Weights of a small transformer language model.
Size: width 224, 4 heads of 64 (1 for keys and values), MLP 576 SwiGLU, 12.2M parameters.
Architecture: RMSNorm before each block, rotary positions, no biases in attention or MLP, untied embeddings, normalized queries and keys.
Training: a variant of Adam for these matrices, 160M tokens.
MLP neurons of a small language model. Each row is named by its layer, matrix (down: output weights) and neuron, and shows model dimensions 64-127. Each number is 128 + 32 x the weight over its row's rms, rounded and kept within 0 to 255. A neuron's up and down rows have the sign that makes its largest values positive.
After each neuron's rows, "raises" lists the tokens whose logits its output raises most directly, leaving later layers aside.

L2.down236 [153 151 123 110 105 177 118 109  97  67  98 107 150  98 141 121 100 182  74 149  71 187 120 152 167 165  90 103 129 135 140 136  95  61  95  87 114 124 116 170 140  75 117 153  71 128  77 144  85 116 130 142 114 142 126  96 159 163 118  95 134 113 108  93]
raises: ".", "s", ",", "\n\n", " in"

L6.down468 [170 121 167  61 132 110 108 104 117  87 119 111  92 131 169 110  93 121 144 193 115 163 133 149 146 130 114 140  76 114 147 139 127 150 113 139  84 146 138  97  69 160  65 131 172 130  96 133 193 101 144 127 111  76 168 148 149 145 198 103 127 128 132 128]
raises: " of", "\n", " (", "\n\n", "."

L13.down358 [170 143 164 114 161 154 124 160 120 146 128  52 133 106 148 113 116 148 186 131  91 145  88  88 134  79 123  79 124  88  46 117 113 159 133 110 127 124  78  96 145 142 108 132  67 128 102 134 192 125 133  97  71 133 166 101 185 153 159 104 140 164 152 140]
raises: "s", "d", "sh", "board", "o"

L2.down100 [120 113 148 112  86 109 111 153 162 139 125 115 207 101 166 102 143 192 112 172  72 182 130 127 137 170 138 167 130 118 156 110  64 137 108 143 124 133 182 108 103 102 140 140 131 139  79 171 179  92 144 157 115 160 110 154 135 131 157 207  89 120 116 147]
raises: " and", ".", " (", ",", "-"

L5.down438 [153 126 144 128 170 192 138 127 116 165 178 137 124 148 112  69 135 155 115 142 147 101 180 103 138 134 137  80 151 182 161 127 138 131 129  96 136 102 119  89 152 107 121 110  40  58  76 112  97 106 156 146  91  67 143 117 119 164 140 126 171 129 112 150]
raises: ",", ".", "s", "st", " in"

L3.down183 [124 169 121 124 127 121 127  94  96 150 168 144 128 102 155 104 153 173 185 134  93 185 111 120 107 135 119 108 173 136 147 131 143 141 140 150 106 121 157 101 158  59 151  55 142 164 105 168  85 140 131  88  55 112 173 160 101 114  87 114 168 167 154 134]
raises: ",", " (", " and", "l", "s"

L3.down199 [ 95 130 186  78 115 163 114 203 114  70 122 124 108  88 134 107 160 105 114 157 105 119 137 130 178 124 139 120 158 102 120 119 127 162 114 153  87 143 191 183  77 134 128 103  94  83  95 114  92 118 142 111 106 114 132 125 128 138 160 135 111 116 116 148]
raises: "s", "ed", "ing", "er", "on"

L2.down416 [156 172 117  63 172 161 144 118 191 133 125 136 150  67 141  95  98 146  67 134  71 149 108 138 167 120 167  99 116 104 153  80 115 135 122  96  96 146 131 116 123 106  97 125 103 164  38 167 107 128 182 138 123 134 109 171 137 148 138  89  99 176 120 131]
raises: ".", " (", " |", "s", " in"

L2.down396 [142 127 131 132 161 176 129  80 186 170 110  87 122 110 145 109 130 126  89 180 153 228  94 143 205 146 126 141  93 115 109 121  81  98  99  60  77 166 120  97 138 129 115  82  79 142  94 130  66  74 114 175 138 125 156 172 128 134 156  85 131 146 179 128]
raises: ".", "s", "al", ",", " in"

L8.down465 [167 135 107  97 143 139 132  96 104 138 149 129 181 131 133 156  99  65 162 147 115 152 117  97 150  87  72 116 122 135  80 150 143 134  89 117 112  90 166  88 142 107 102  78  71 151  60  82 170 169 123  94 142 103 119 108 144  37 118 101 128  90 151 177]
raises: "o", "-", "g", "d", "s"

L5.down306 [100 138 141  99 107 161  63  76 117  98 151  63 146 202 122 130 115 173 145 104 185 144 109 170 197 169  80 154 154  75 120 132 121 153  98  94 109 112 134 132 111 105 131  69 101  87 164  95  89  85 175 119 118 133 125 164 110 139 160  98 150 130 121 179]
raises: "\n", "-", "\n\n", "'", "s"

L13.down245 [169 134 139 125 124 166 166  87 155 145 157  97 144 140 156 151 178  75  98 128 126 195 110 122 136 107 208 114 179 157 117 168 121 124 134  85 110  94  99 104 121 142 112  57 122 150 213  71 115 160 162 127  91  37 151 147 178 139 166 106 156 164 180 121]
raises: ",", "a", " and", ".", "e"

L2.down485 [127 216 117 171 136 192 151 123 164  93 107 116 127 135 129  78 169 182 137 192  58 158  97 115 117  81 170 191 136 116 101 109  91 125 107 123  85 131 150 124 124 123 183 127 112 189 125 134  92 156 174 169  97 131  35 136  97 137 148 132 141 138 154 138]
raises: "-", "=", "s", " and", ","

L2.down214 [168 182  81 145  86 173 157 121  71  93 109 121  89  91  96 116 184 184 108 172 130 151 131 123  84 133 107  91 127  92 124 165  78  94 115 109 117 149 145 165 108  72  80 137  39 120 117 152  34 117  90 207 115 111 124 125 145 107 165 125 111 133 202 112]
raises: ".", ",", " and", " |", " ("

L12.down316 [165 162  95 100 140 194 158 120 106 157  91 189  80  46 162 121 124  86 104 146 129  71 175 150 138 146 140 125 137 108 165 168  78 127 114  90 120  78  86  82 120  97  93 232 105 116 170 121 121  85 120 136 117 113 128 170 192  94 171 190 127 108 133 174]
raises: "on", "er", "era", "ner", "ini"

L2.down571 [141 160 164 134  87 144 152 179 115 115 180 148  84 126 152 115 196 146  86 129  82 178 142 142 141  87  64 128 118 122 151 116 134 171  69 128 102  76 182 109 154  50 138 135  65 129  92  92 177 106 136 141  78  47 119 164 160 156 130 138 163 138 161 139]
raises: "s", " and", ".", ",", " |"

L2.down126 [103 118 137  94 122 158 111 125  96 114 133  99 152 115 156 189  91 106 150 100 115 138  90 146 120 189  95 127 177  83  82 134 134 134 117 145 111  97 164 139 136 128 118 145 112 144  94 142 175 129 158 159 131 101 150 117  99 154 144 110 138 136 116 204]
raises: "\n", "\n\n", "  ", "\n ", " Series"

L5.down73 [171 137 152 119 118 168 134  98 139 125 147 132 186 143 128 181 241 128 126 108  75  99 106 152 126 129 117 100 137 134 122 132 138  88 128  98 179 131 175 145 113 121 176  69 142 153 152 128 108 148 179 114 153 121 118  97 101 127 124  81 113 166 153  76]
raises: ",", " and", ".", " (", " in"

L3.down130 [144 131 126  93  99 131 157 158  85 115 107 104 154 138 155 115 152 128 102 164 152 171 133  84 105 124 125 133 143 102 105 163  95 237 127 145 137 150 180 148 165 126  86 126 112 184 107 179 134 138 106 159  98 142 156 116 140 128 154  97 145  96 127  92]
raises: "s", ".", " (", " in", " and"

L2.down462 [186 150 129  93  86 142 106 160 202 180 156 119 113 123 125  97 166 154 162 174 154 216 157 157  89 122 137  96 156 153 138 119  53 117 141 121 139 132 123 108 128  38  84  42 102 122 122 152  77 111 133 111 185 105 181 131 146 153  96 149 147 125 177 149]
raises: ",", ".", " |", "-", " and"

L13.down552 [137 153 139  65 158 138 128 108  92 143 120 159 131 143 117 135 107 115 109  88 115 164 137 166 146 124 131 138 137  92 109 179 104 143 102 112 137 103 180 177 110 136 174  64 107 130 117  77 117 166 128 151  98 128  81  80 168  41 132 163  70 107 120 104]
raises: ".", ",", " from", " and", " to"

L3.down431 [179 142 110  89 124 109 135 136 118 107 120 134 141 125  70  85 152 150 114 196 141 179 168 149 129 123  97 125 149  55 192 103 110 118 148 139  67 114 164 136 154 114 120  59 148 131 176 184 145 103 137 127 113 117 126 134 130 143 139  65 168 117  89 120]
raises: " and", "-", ",", ".", "s"

L6.down484 [117 137 186 144 185 101  92 132 141 207 207 104 129 118 138  76  82  95 162  69 111 116 147 164  88 142 124 112 117 133 127 131 109 106 124 151 149  77 120 102  93 127  83 169 140 124 148  95 148 172 139  82  74 129 105  99 168 137 104  71 121 117 130 118]
raises: "ever", " their", " this", " the", " those"

L2.down187 [145 160 142 143 150 168  93 145 157  74  94 101 128 101 136 116 216 182  45 154 118 137  58 138 147 108 156 112 116 152 142 106 107 141  96 107  84 142 152 151 108 103 170 149 106 177 107 131  65  88 213 182  92 146  74 189 109 154 103 152 132 136 156 100]
raises: "-", "s", " and", ".", ","

L5.down387 [164 135 148  97 150 131 121 141 164  72 151  96 176  87 142 136  70 114 147 166  90 114 109 174 172 188 117 164 145  52 151 140  89 117 122 136 138 109 145 124  91 101 115  62 157 140  77 141 112 153 158  92 119 140  83 113 100 118 151 128 165 110 138 119]
raises: "-", " of", " |", ",", "ing"

L2.down102 [130 170 110 130 149 156 102 149 151  54  96 107 134 157 146 132 144 113  95 170 131 131 140 141 145 106 157 113  88  74 141 145  77  87  96 116  94 171 170 170 112 104 102  92  77 141 166 162  55 134 110 155 121 169 121 161 133 209 170  53 154 149 173  99]
raises: "-", ",", ".", " and", "ly"

L12.down61 [131  83  88 166 136 131 174 151 159 101 103 224  84 115 141 159 192  90 167 135 127 119 122 125 101 193 144 177 118 149  83 131 123 155 132 136 175 215 169 133  69 129 114 125 162 155 147 114 132  85 113 114 146  93 131  89 164 123  95 103 118 108 131 132]
raises: "ge", "ting", "ted", "ga", "ges"

L5.down455 [163 162 185 120 175 161 125 141 103  92 119 133 130  71 162 156 136 157 116 143  88 157 120 127 160 152 135 149 158 112 157 125 154 212 108  98 146 146 168  70 132 118 109  61 139 133 102 219 142 152 152 182 123 114 147 172 120 184 119 127 123 115 163 141]
raises: "s", "t", "se", "y", "ta"

L6.down73 [141 150 111  81 100 158 128  94 138 109 145 155 137 155 131 122 104 170 133 126 164 146 135 119 135  60 192 163 126 116 126 110 122 115 134 132 100  73 160  65 186 104  64  94 117 188 147 113  61 178 150 157  65 122 133  72 104 144 125 112 147 111 109 133]
raises: ",", ")", ";", ":", "."

L3.down501 [163 140  96 144 147 113 129  28 166 102 177  91 162 127 137 115 117 133 153 144 120 155 136 136 127 162 139 150 162 133  93 209 111 141  93 149 117 144 106  94 136 116 142  88  89 111 199 143  75 104 170 135  87  89  74 148 121 147 140 126 158 168 129 110]
raises: "-", ",", " and", ".", "s"

L6.down332 [115  81 183 166 164 163 133 106 129 125 101 127 121 119  83  90 121  86 163 166 134 173 104 160 130  91 111 155 147  86 104 109 105 132 122  99 104 102 103 122  81 139 127  89 148  91 133 137 124  91 141 163 109 127 147 176 131 120 159 127 168 156 186  53]
raises: ".", "'", ",", " was", " with"

L2.down428 [133 213 111 108 119 120 148 109 201  92  97  69 136 102 187  90 107 164 145 170 109 155 129 149 157 142 107 130 117 147 157  56  87 147  80 132  70  87 176  99 146 131 108 120 110 149 105 136 118 139 141 167 145  97 100 153 129 129 139 103 126 106  81  97]
raises: " and", "-", " of", "'", "."

L2.down88 [137 130 117 112 205 118 131 146 145 116 155 144 165  73  43  43 167 183 118 147 107  85 149 154 115  60 127 109 149 101 142 133  74 164 117 118  84 146 159 133 126 126 131 148  93 172  69 150 166 120 135 150  74  85 127 160  60 109 157 118  84 123 139 145]
raises: ":", " and", ".", ",", " to"

L3.down302 [134  94  84 107 169 158 185  98 124  88 145 121 151 166  46 137  71 171 134 111 120 132 120 140  96  91 104 149 180 122 111  85 156 114  81 108  86 156 147 143 115 122 152 125 101 158 172 185 131 170 147 188 133  97  48 138 172 130 170 113 204 221  96 124]
raises: " in", " (", ".", " and", ","

L3.down215 [178 117 150 126 153 134 169 154 106 121 145 175 123  65  83 152 179 157 139 134  93 182 111 129  82 137 150 104 184 117 106 163  80 134 124 125 112 117 129 117 144 109  98  80 135  84 107 155  69 155 143 177 148 136 160 146 105 157 179 125 173  99 126  95]
raises: "\n\n", ",", "\n", ".", " was"

L5.down167 [165 120 169 147 126 151 183 116 160 124 159  69 109  93 111 125 162 153  92 150 174 173 120 112 148  76 157 101 159 140 154 159 143 117 110  87 153 101 162  78 105 121 134 133 129 138 114 149 141 125 123 164 126 104 155 148 152 157 203 147 132 124 158 150]
raises: ",", " and", " (", " in", " to"

L5.down440 [172 127 142 202 149 134  93  83 148 114  92 168 188 119 169 120 151 108 177 160 102 159  79 142 124 134 134 150 141 119 136 164  94 135  91 101 112 144 178 169 113 126 101  56 115 118 138 196 130 168 134 128 105  82 154 110 177 107 167  43 189 136 137 142]
raises: "-", ".", "s", ",", " in"

L5.down479 [155 234 137 143 175 110 124 114 177 103 152 126 194 137  75 113 136 147 186 108 136 121  94 121 130 163  92 116 123 115 115 160 143 175  99  72  69 121 190 134 146  66  85 122  88 109  86 141 121 144 160 170 198 141  60 127 115 140 129 105 128 126 104 139]
raises: ".", " (", ";", ",", "-"

L2.down140 [100 127 105 115 128 128 151 145  78 128 164  88 158 128 119 163  77 134 141  87 103 156  91 156 106 171  72  86 192 121  89 173 163 118 119 194 110 100 155 144 151 143 105 136  97 133  95 154 142 129 180 158 119  94 105 123 101 153 126 165 155 157 117 204]
raises: "\n", "\n\n", "-", "  ", "–"

L2.down9 [ 70 170 166  43 161 157  94 128 144 167 137 112  82  57 108 100 134  90 165 155 113  44 180 160 106 147  73 169 150 129 151 135 138 121 131 164  90 111 109  94 119 132 176 140 136 114 131 121 163 109 116 122 118 120 147 144 143 186 132  74 110 135 144 138]
raises: "ox", "rob", "ivers", "stein", "ros"

L8.down468 [104 103 129 127 145 120 128 154 143 128 101 135 111 114 112 116 119 124  76 145 130 133 128 118 149 148 122 116 164 113  98 127 125  82  88 121 199 178 147 138  75 146 194 170 114 136 150 118 140 158 146 162 114 118 139 132 111 139 132 137  85 134 157 139]
raises: "s", "ting", "ted", " of", "ing"

L3.down150 [173 167 197 128 131 176 202  89 131  61 219 141 155 134 138 115 128 162 153 154 113 151 110 174 101 102 133 104 116 136 122 111  71 180 155  37 132  68 210 109 121 148 107  52 114 141 130 123  91 139 132 136 163 142 138 123 130 183 105  77 144  93 140  76]
raises: ",", " in", ".", " and", " of"

L3.down371 [147 109 109 116 141  94 182 130 187 154 118 149 171  94 166 126 155 138 121 204 115 119 126 145 106  97  88  66  90 105 138 129  58 140  91 181  82 138 125 114  87 118 126  94 159 151 167 176  74 143 112 159 122 115 107 101 155  77 161 110 191 189 101 192]
raises: "-", " |", "|", "1", "4"

L2.down489 [125  94 132  73  70 140 119  79 130 129 139 135 124 154 133 116 128 207 124 134  91 106  90 159 113 109 146 175 154 154 117 219  90 127 119 109 107  91 143  75 109  99 147 121  85 189 142 119  90 130 129 125  49  84 164 164 146 100 150 102 140 141 137 122]
raises: "-", ",", " and", "s", "."

L6.down570 [165 139 161  68 110 166 115 158 130  77 138 101 189 128  99 130 175 148 102 162 142 183 123 112 130 144 121 122 104  83 143 167  19  90 104 131  75 123 112  64 114  90 128 102 113 137 147 194  94  93 127 197 138  88 121 206 143  95 154 101 119 193 108  96]
raises: " and", ",", "\"", "s", "-"

L8.down188 [130 157 106 128 114 109  72 100 132 106 165 123 113 134 131 153  76 139 125 150 191  85 135  85  74 104 129  66 157 150  42 168 187 139 167 137  82 124 205 138 111  84 117 158 121 184 101 151 106 170 180 128  99  81 129  91 180  87  71  94 109 142 108 152]
raises: ".", "n", ")", "/", " )"

L8.down238 [130  99 118 151 124 115 128 121 163 169 155 128 148 142  68 103  79 109  87 110 138 145 110 157  72  98 179  80 183  57 114 103 172 183 115  73 135  99 108  65 144  95 118 152 132 121 170 128 157 113 119 148  91 111 136 114 136 139 118 149 129 133 119 111]
raises: "'", ",", ".", " he", ":"

L13.down190 [189 125 152 137 155 156 139 175 124 129 127 156 176 126  87 131 149 140 158 134 104 143 128  92 146 102 115 146 118 163 159 156 131 203  97 153  99 166  88 153 117 126 112 122 133 186 153 160 121 206  72 110  97 157 185 167 112 120 111  89 100 133 111 155]
raises: "rs", "r", "d", "din", "ring"

L2.down543 [ 88 176 144 159 158 141  80 117 117 128 139 134 149  94 106 120 143 130  74 176  86 126 124 163 136 131 151 123 106 151 175 126 103 132 127 113 107 124 159 157 129 131 141 101  86 139 117 160  83 153 173 127 139 105  82 158 115 137 111  83 130 175 151 168]
raises: ".", ",", " (", "s", "\n"

L8.down321 [131 121 143 143 109  94 134 108 197 118 150 152 186 131 113 121  95  86 142 168 108 160 115 143 105  75 128 159 198  82  89 145  82 120 109 114 104  85 116 100 152  89 112 160  95 123 169  99 108 160 117 112 121 125 101 102 172  64 159  96 125 121  96 133]
raises: " and", ",", " (", "-", "'"

L2.down470 [173 142  99 157 155 162 148  88 166 103 135 124 148 150 122  94 168 157 124  90  72 150 106 146 137 128 174 101 134  91 146 112 113 165 123 130  97 137 136 136 174 115 153 137  80 180 104 203  57  96 196 150  83 157 133 180 104 119 133  84 146 103 145  93]
raises: ".", ",", ":", " and", " ("

L2.down355 [134 181 111  86 116 128 123 132 173  55 103 117 169 161 123 111 169 120  98 145 170 125 184 176 187 128 135 114 117 106 120 128 110 140 115 112 104 141 103 120  94 144 161  92  96 189 157 185 116  86 128 125 142  90  99 103 124  87 124  61 154 160 145 115]
raises: " and", "es", "e", "s", " ="

L2.down517 [ 95 147 189 123 170 155 158  98 180  99 121 124 130 106 146  87 125 164  92 134 113 146 104 174 161 136 105  99  72 127 164 157  96  83 152 112  57 127 201 105 130  90  59  73  92 147 112  99  20 140 130 131 107 127 187 131 106 163 130 104 114 142 184  50]
raises: ",", " and", " in", "-", " ("

L13.down417 [122 126 129 164 174 165 134 119 161 110 172 116 138 119  96 104  87 158 138 102 133 125 131 132 145 129 176 108 134 148 143  86  75 163 126  79 112 115 147  95  42  69 108 116 130 161 103 119 168 158 133 137  92 159 166 171 139 128 140  93 109 104  64  98]
raises: " his", " the", " he", " it", " a"

L2.down253 [149 102 137 149 164 106 101 194 117  93 120  83 150 134  88 106 191 161 137 162 104 146 115 118 113 117  96  92 160 163 118 152 179 163 123 141 197 149 109  98 150 135  77 120 155 107 138 189 161 175 157 147  95 107 101 176 113  91 139 176 148 159 150 137]
raises: ".", " that", " which", " and", " by"

L2.down7 [155 141  97 140 131 170  83 124 104  68 142 139 122  82 120  39 196 161 105 143 129 123 155 122 116 126 101 140 157 117 132 140 130 134 125 184 143 153 175 137 152 118 127  82 145 180 117 145  64  99 132  98  77 106 135  91 156  95 133 140 139 145 112 221]
raises: "s", "-", "ing", "ies", "ed"

L6.down364 [173 169 101  78 142 138 143 151  73 118 110 113 119  56 129 127  70 111  83 175 107 140 137 120 155 118 164 147 170  63 144  94 141 147 141 105 120 127 151 101 104 119 126 120 105 182 135 102  89 110 134 183  93  87 137  73 104  90 163 156 166  84 122 115]
raises: " of", ".", ",", " by", " and"

L12.down343 [142  40 158 139 104 124 127 199 160 141 142 137 136 124 113 173 103 115 165 130 119 154  95 158 133 107 149  50 143  77 186 100 132 139 124 138 151 188 188 128 109 143 135 135 128 142 104 163 104 141 120 111 121 131 129 210  98 147 167 138 145 136 125 167]
raises: " to", " that", "ance", "ng", " he"

L13.down49 [115 103 115 155 111  97 118 236 122 140 113 135 136 136 152 119 142 184 140 142 128 145 107 132 148 141 191 149  99 151 168 123 110 122 128  99  98 141  78 144 125 120 139 134  89 131 154 149  63 146 121 196 120 166 180 168  82 135 158  91 165 125 175 150]
raises: "rs", "r", "ret", "ry", "l"

L5.down97 [185 175 109  72 110 157 147 149 113 150 184 115 135 114 148  58 101 117 147  95 130 159  20 120 110 108  81 121 126 150 139 164 104 163 115 117 119 121 132  72 133  94 133 118 112 188  93 119 110  81 193 158 136 142  98 151 122 120 110  54 215 150 167 106]
raises: ".", ",", " and", "-", " of"

L6.down386 [143 152 144  97 116 127  90  99 140  97 150 108 147  88 133 118 189 181 138  99 146 163 176 131 129 126 126 119 104  99 114 167 207 118 158 131  87 136 130 103 116  67 119  89 129 126 161 143 115 117 118 191 130  18 152 171 118 182 157  98  99 139 149 122]
raises: ",", "-", "s", "'", " ("

L2.down575 [155  81 161 130 176 115 135 150 139 133 117 130 144 116 131  73 196 160  95 162  88 150 101 185 165 115 138 163 112 161 152 123  54 147 129 124 100 116 181 146 130  69 114 123  79 137  99 214  97  85 191 120 107  83 121 181 153 144 192  79 147 164 115  93]
raises: " and", " (", ".", " in", ","

L12.down434 [151 126  86 130 124  82 165 142 137 145 163 173 164  96 169 137 135 100 137 145 123 139 127  72 106 136 115 126 163 132 120 141 106 137  93  76 110  41 155  94 137 123 162  83 120  98 156 187 113 151 148 161 160  86 101 113 155  92 165 149 158 168 127  87]
raises: " |", " and", ",", ";", "-"

L5.down129 [106 122 152 152 133 154 113  88 184 107 106 115 138 172 166  56 112 131 130 101 115 157 133  99 124 150 164 128 105 112 127 105  63 152 142  89 174 141 174 111 113 147  61 158 123 124 175 118  75 153  97 132 132  83  98 198 129 108 179 168 159 130 152 132]
raises: ",", ".", " |", "s", "e"

L2.down479 [169 112 159 122 147 173 144 125 172 113  56 111 118 156  98 116 169 165  94 155 142 163 125  98 150 109 121 164  76  97 169 107  71 126 127 107 129 105 141 169 135  72 159 104 123 112 130 148  97 104 162 139 159 109 104 171 164 155 160 130 102 140 100 171]
raises: ",", " and", " in", "-", " with"

L2.down94 [134 163 119 162 164 126 142  88 157 148 116 130 103  61  88 174 139 173 154 224  67 169  88 144 137 123 105 177 108 195 167 161  96 134 143  46 123 134 102 126 200 132 172  68 103 158 115 151 105 128 160 139  99 101 103 144 143 148  78  75 112 137 163 123]
raises: "t", "ti", "r", "ta", "to"

L3.down397 [112 104 112  91  99 173 125  92 164 119 107 143 100 175  96  87 183 173  99 151  81 152 133 158 127 145 116 130 161  75 180 148 124 166  99 123 154 157 121  90 117  93 109 123  58 192 149 134 157 101 139 190 105  97  96 101 156 134 120 127 172 108 192 137]
raises: "e", "es", "-", "a", ","

L11.down199 [164  81 132 152 195 148 161 131 158 185 142 148 128 104  83 147 112 144 158  91 127 135 107 108 102 161 227  65 127 152  84 127 142 127 108 106 133  98 114 108 104 146 129 201 151 127 142 153 221 159 138 164 117 126  79 111 134 182  77 112 144 143 150 111]
raises: " the", " their", " this", " these", " his"

L2.down352 [171 107 104 112 135 176  84  76 179 106 148 104 158  94 144 104 138 142 105  93  55 168 144 197  90 132 139 120 139 164  99 114 103 128 131 154 111 119 162 113 154  88  68 162 102 127 127 176  65 123 112 170 128 135  95 136  89 126 193 117 128 178 132 141]
raises: "-", ".", " |", ",", "s"

L8.down509 [112 117 191 123 176 114 132 118 125 160 165  75 121 134 108  92 126  82 175 165 142 143 154 169  73  89 137 105 156 122 127 122 142 122 115 125 163 107 158 156  91 116 142 105 110  92 115 147 123 120 153 127  83 106 156  84 154 164 190  94 151 155 115 117]
raises: " (", " and", ",", "\n\n", "2"

L8.down203 [135 134  78 124 141  77 133  68 145 131 183 140 136 173 119 108  80 101 155  92 125 157 119 156  67 120 127 120 252 141  88 147 161  89 127  80  63 165 135  91 149 134 128 115 161 120 154 168  92 122 107 141 180 132 151 179 151 141 144 110 139 143 136 121]
raises: "'", " and", " is", ".", "ly"

L2.down232 [139 190 151 113 188 148 158 139 155 164 154 152 103 141  99  75 136 173 128  93 155  46  67 160 113  97 180 139 144 161 144 120 134 109 154 129  82 106 164 129 126  53 138  74  63 137  91 146 131 123 136 152 179  74 126 156 118 156 165  63 139 161 133 140]
raises: ".", ",", " and", " in", " on"

L6.down320 [182 157  89  92 163 163 143 110 173 114 161 134 177 115  84 148 122 100 129 127 127 166 137 172 131 109 133 154 175 123 142 154  99  85 166 115 169 105 159  66 140 106 120 164 113 148 108 154 104 109 182 151 150 118  84 108 155  64 164  80 140 133 123 137]
raises: "-", " (", " of", ",", " and"

L3.down315 [ 96 132 168 155  91 167 126 119 162 146 172 124 178 176 150 118 125 134 178 182 118 178 118 104  85 103 159  98 141 125  97  98 149 156 153 112 142  97 153  43 169 129  75  94 149 144 131 110 114 127 110 151 125 115 143 137 147 127 167 137  99 156  90 102]
raises: ",", " and", ".", "'", " of"

L2.down144 [146 160 142 116 153 134 160 198 116  86 139 166 142  81  45  92 166 139 111 103 164 121 116 133 120 124 140  95 140 130 114 166 140  98  73 133  95  90 131 151 161  88 196 114  61 133 103 149 136 176 194 166  97 103 171 165 146 136 161 131 124 138 130 186]
raises: " |", "-", " (", ".", ","

L2.down13 [147 220 110 130 162 168  99  81 166 103 151 126 173  99 137  55 229 150  87 150  66 161 136 135 110 132 118 128 136 129 106 138 105 100 121 135  69 119 135 110 145 149 160 135  41 154 102 111  76 120 139 162 135 130 132 145 134 129 102 110 130 108 156 108]
raises: ".", "-", ",", " (", "s"

L5.down575 [159 117 136 127 110  92 116 159 149  80 141 119 171 122 112  87 134 104  99 117  98 154 113 159 156  85 105 137 104 120 117 143  83 159  82 152 161 125 113 110 144 109 103 128 177 136 151 222 106 129 157 167 139 149 119 179 122  35 127 163 181 121 115  78]
raises: " and", "\"", ",", ".", " is"

L2.down61 [155  79 156 110 181 145 136 143 139 159 127 141 101 131 123 127 131 151 123 167 129  94  82 178 132 159 140 163 158 145 120 117 103 135 118  57 104  61 166 132 174 107 141  88  51 118 138 187 138  65 180 165 157 153 105 124 160 189 186 122 169 119 164 171]
raises: "-", "t", "ed", ",", "r"

L2.down109 [144 173 161 106 169 138 145 168 119 123 113  96 107  68 131  52 199 145 114 150 100 150  96 169 110 115 173  78  97 116 112 105  73 132 118  94 126 160 152 145 130  98 126 109  70 128 114 116  77 125 137 112 114 136 139 164 148 175 152 110 111 100 129  54]
raises: ".", ",", " (", " and", " of"

L3.down43 [108 103 139 108 159 160 113 152  75  93 151  76 195 130 134 132 136 161 177 131 149 116 121 157  57  69  86 126 175 107 109 147 140 138  85 163 165 140 144 160 163 170  75 129 126 141 113 155 140 184 118 108 100 144 142 108 152 173 153 189 122  57 173 192]
raises: ".", "–", ",", "-", " ("